Weights of a small GPT-style language model, trained from scratch on English Wikipedia: no biases in attention or MLP, untied embeddings.
MLP neurons of a small language model. Each row is named by its layer, matrix (up: input weights; down: output weights) and neuron, and shows model dimensions 0-148. Each number is 128 + 32 x the weight over its row's rms, rounded and kept within 0 to 255. Numbers have three digits each.
A block is one neuron, or neurons of one layer that tend to fire together. After each block is what it responds to, as a language model described it from the Wikipedia text at the highest values.

L2.up916:178092170092124129135097130168103131094141168122149102092099088158085142092104074127124094137081095121131101145148135100114096146085080114113210161133053115124148136113132139177134149125144161124127122159082138141061106109146140099094115162184143139096182094162115095170150126192175101119101128176097101157128162094159096160209135063117139157078098154129079139099185121148129104110113097104106151154127118131123147141141169094111074134149141113154
L2.down916:110143119145103088169151113161047169092132122114159132155044122134144113107193110099169151113082122146139167206072106148136120087147164143138147109174131135097177102113080180119129117103131096152134093175095117114096139123125112123133141121171088145160086185160084139091201130121118131160117133154178117126086108086174119178125131112159152142124170165124178110191131145170159146128207108090141130116179141100138081120070138158113108188091134160152
L2.up934:165123161101094141218118200202104091057174131099150143098129109144107127129103119086168089062128144120133061093168106102143110030112113059139129179124093125162166091040148086087092100114134161137076157199133129125081123142139134119122137132175140135093139107173153109120142082155155098170078094175144095200076090147162052178146147115119185127145126100166099199124083121099135157134141136154111168160121121086191133143155153083124129112116141157161
L2.down934:149196100139095102151180138160069146135083137171108097127067164157079184167111120077140116140134191121179153145176066110154084136143124122132162158164129180073182127160186125145105130149083137120147065117131151158098178126163089111131182072153125097139105114100108153155115127078145124162163070131119135116139193128134081089143156109103115121104192147101189172116135170132157091088173145126055155138147139107153176145136118161116158123121163124124
L2.up1001:115139138114108157235208158175124131114123123158129173105068127092111136165148098153175134148078157145171145167153152145155109157107196112147136167099117097104137188096123141105100144154087116159176099154083174108062141111167168125106133102073127115111099093090148107183187134120099142248093116171142109152127132174054130151114166109107134075161121177079103142103118135157146154131180143128162147163141120062122138158126089097139108113154164179151
L2.down1001:131087088110150137093117114144130131189119103093111124079165121172077157102147102130132132115164095102122118138109136123122089153128118092091144145115158143167183128191154101134070129139143162137116141224134104119129109150110146147160147062171135104110120129076184128127145199116093192158161117143140193096130105099131112092139170195148141110160169102125073137135104114159114086110157094192138047140105157146108168112158136117144143093150129087150
L2.up1554:058065151112064160123194146121116148099077113134171174166118146109128101161085159108103103136139137122182128117107028095186092114123193105132157127174125141091108175132145095142158123104100118093115069143070155118094119140087142139126126110169127146139131138172123216100107135143121138127141035110126159162132187161044099151081213073110143098133101107133110154127104226162099133117093131152064126149109148098142166168090177117164189198168149060143
L2.down1554:154103137179074157122094128083154140149138182082098122084117100146187115121163051205134156184125094130078125131099140050114119115121108067121192146064170140139107161143139164197142114079201121098101115144099121064166090151169151122149099135130208130164158130160142104115091101106114076153141107169123123141109107148191152123167062172214125109122136115174100166152138106162165169090113131118162098151071139109081132114153083121097099108142115193116
Responds to: Trailing digits in numbers. Final digit chunk after a decimal point, comma or colon in tables and statistics, e.g. 21.'0', 32':'50, 144,7'38'.

L4.up268:132148143104150172171155129052123105136141066164150142087157071144115157096113102113133106103053193169131085125122121172103122142103143169121153138126152141132121156105123085083114071146093157149182172133010156165089094145109125110070066112151120133124128154054143121157093156058160067047138203160111121133132113157148094134096084138113184120163136117087151116105100165139196107139163127142129146115119146096082161138094132087134178153135095085060
L4.down268:123096103128138111164104147122111131136127118127077166148133138117065149124108113125102100079132130192057141087104076102123112091154144161104160075122155103173176107056125145137079108139204146164049128102134126129152102147171106099106100124033071113053136115142144135152107114108170088115127137088099085199132182084114094125122194123099108204158173173117142114204120106196082160152110134168133089130141120191180112155062112081083215131138068123154
L4.up1179:149155169119155157129148114128102095124120153145177131159154091121092140105127111105113108107119117146151120086102108159074154121098202161139141134116125076157093216153092138141083145145095126096124143114136062121077108117145152165203077042114088118133127111130114151147126103145161066120147159121134125174100137133107168139112130100086147185136163094105169206113122131121159105120091111131158135164166167108104130127100134131159042135157111077087
L4.down1179:110112131087107148135121128148065115049090171122118124142173207165130145174123094140160099179123110099075198167151147117135099108130196160122121066067104176154123148091117098085153169163112097121133066113172171105139104087153113122096137092109120129082144121134098118110110069163120156129160154148157110170124125079127099153148147147201081127164141070139106086133155098131155177162184133146147096068076122118141126122109142065068092184098157191153
L4.up1354:150097145143150144169146191083139120150161139160153151074092116099125145085098128182091128131116158117086129125132066156159156121161115153087156130156159154133182136152134109143115095195113155134164070093061170107126149128185138172107165117160068085149123125131160086122137134149119132140178152133122091115188200153083141087121157181079129177220110123109111124132155104150119155122183082145160085165108110124108112145091128055161144135116109184096
L4.down1354:041158115084168113192164090134182112098135112148119167131104109105094133101207127168146062102171129108088089148120159101079147145118095134110130128094127155110139045074096136198132149204162096102100170131149108140121147136186089157139138108129144124099168150143098150190133166080109072091054109142085162140110133122174140034106150145129123163097093137156151076136093176156155114168164179138087108109137113115113111102075130137118172066126104111099
L4.up1525:139138170078145147163147116139090146133109133133067102086166098168160131047097116150137073130067098067144148115102151152136160073086127157101111118111097081146153133127110099150087105150087105171118170115043080142150105135216118164208161121143141114093100168153183100185133141147089098158156082097168118142119114126069106158162167087073213198137139123144132114079111162130145110097178070118169162089107130084082167117113107114108186132194169128114
L4.down1525:175126136178142159109107134131170160089124126211098102110159122182157122189195128111140146099126154136098160169122110068102097159122124148065134100112131152128104122168135114180046168125114127140115076169142167133194146105196102175124073111130165144050120074105183129159112108183121161127147122097133152112136109124107073132184183158188093080085133144125087077105150099155123138156152158152119150131172132142155203127117144136149167104107121153116
Responds to: Date range separators. Dash or "to" between two dates or years, as in biography lifespans (14 March 1813 – 2 May 1886, 1879–1966); weaker on year digits and coordinate minutes.

L6.up297:131129145074145143123128147118153095179176134132073121181108093163128087152080188105162122096156163140131170157109128135096165135135170136073136106177123138164150092150103112077139139194132123121114122124130180115108145125107119147153133080099112156104114143112102147182180140127120143169081133176190077153132170087182210122093119100120128132138109143158122097152137161113193152180142127127185152150198160101163133053088151157126179174164126118129
L6.down297:121077065138171102162155083087119106101110111142123082122175145169100104122119085170123118131145158092108121132149154113077124130092146046115128148160100118137142113156138079146086143100074086075134153108088105113153119059115120169168082131125071162124102097046152099096138133159109110102110112077149174144159046090209141086133160080100108113078091108099134118129103140130091123086148112107132220117130172151128123158100087107133153113186174064110
Responds to: Year-range dash. Dashes or hyphens right after a start year in date ranges, such as 1995–2002 and 1976–77, plus "to" or "in" before a year.

L2.up107:152152137102098161109155169114144105182171115102187124134158105134116095129113153099175125121128079137171160124092063132129142201139113128088113120109101153095141111117108118136121139113116124107090152112135132157194167171129151058134159181080128092102103090051123098166129117154136156181097077070168122130106198134139135143105134131076111094129161121095159099117122166215166146141142088153125143158129139088138141150145114180183154117165091134119
L2.down107:107107190110112142133124153200128163133185106087153065122117144135147152118085149068133172122131164099142077106126127161137081112135094094079162121131117153115159148149145111142133120099168069108105090168173109077164062193146092125145133190099162082144097141089139126104088188141089120153080124120106228122107115069116108094143115149096112109109119151129208181116134118197133156096145159103089149107109156193126130154152187156182160076163073173148
L2.up1083:141137140127158183125173153147155108196151121165130109095117127154118104073122161094106097117104179148167106117163127146139138182134153195130061118159111125087077113159125098127071177121087125151131163143113187109125077120165128080130132106107132110080120080066146145095165108155176079100118151097126114146155153156125133140130097091122139165124126085064148129079183170161189185138140133140135056176180090113126130102119124156157158125162043160064
L2.down1083:151089135127152155123123126138147211130138152119169085214116130113157133147108185101150151125154187166132097107124082102119108128127126134124167102091139119101159194158168167187124073161168121095142144171153068087107076113127097128179112177098143111114032111140127127117107125130100101084112124159106147109178062089061142093148104116134050141149157119124102186111112120148112172112118111087130119097151155137145103086110190111128149121155112109120
L2.up1358:155108137087131146167071153100140150187133176094140138115116138149118070127133098080089112173128184093139143155168133167121129147145061186056145121185145102104156116118106075140134120152049113128146135137160154147108138156129157125158119118125107134076171132116116146146121101064152133143109118135200145126152134133106146094120100159114139155162119140062142144116149207067153153165144098120135088156116094127073160106170156104177109093130079104086
L2.down1358:104134158137076079177101138103100126157107132147066142117103175209147107183142118142131196140149102110135133094144160127135159165153122090073193134100153143094096112124066118156110152154111099129123132109187102193125190165098103120137088119113183113139155074122131095138109200126141098119194091107141181093159074129136107138110079156127174132149162187130157142153119127154157164118065096066130124154125121129124156114205155081119108096156041133148
L2.up1558:121117123172129157097127145121190118166150132209105106109154134081135118108175130105190117103117110167155139134163167138131202112118113103129065165126122130120140103117087116115108075146117156097149176093089136112124128177107175143147112172139126133120109153130207169137130137167098092133116173085113120138094118129109158179173168112103090130119140091143187178109094047152145090109076081083130122173068169100145163046131195100189093083181153054134
L2.down1558:122155087106144112134134118135139114195091092127123184100158150120168148176114084089143197117137111104136144115134165131114131150130108187098100101163122100121115104151097161192095172131082110182137190074163169146185120127120130130092125153111154103139146120155161158101137108155106192108122137147167133166128074115113150124168136130154192139083125159115067117110075070147142152139092140120154079086135144065155137122144103137093181119141127147126
Responds to: Name-initial letters, year dashes. Single capital letters opening foreign proper names (Z, G, K: Zoltán, Zwingenberg, Gagosian), and en dashes inside year ranges (1912–1966, 2019–20).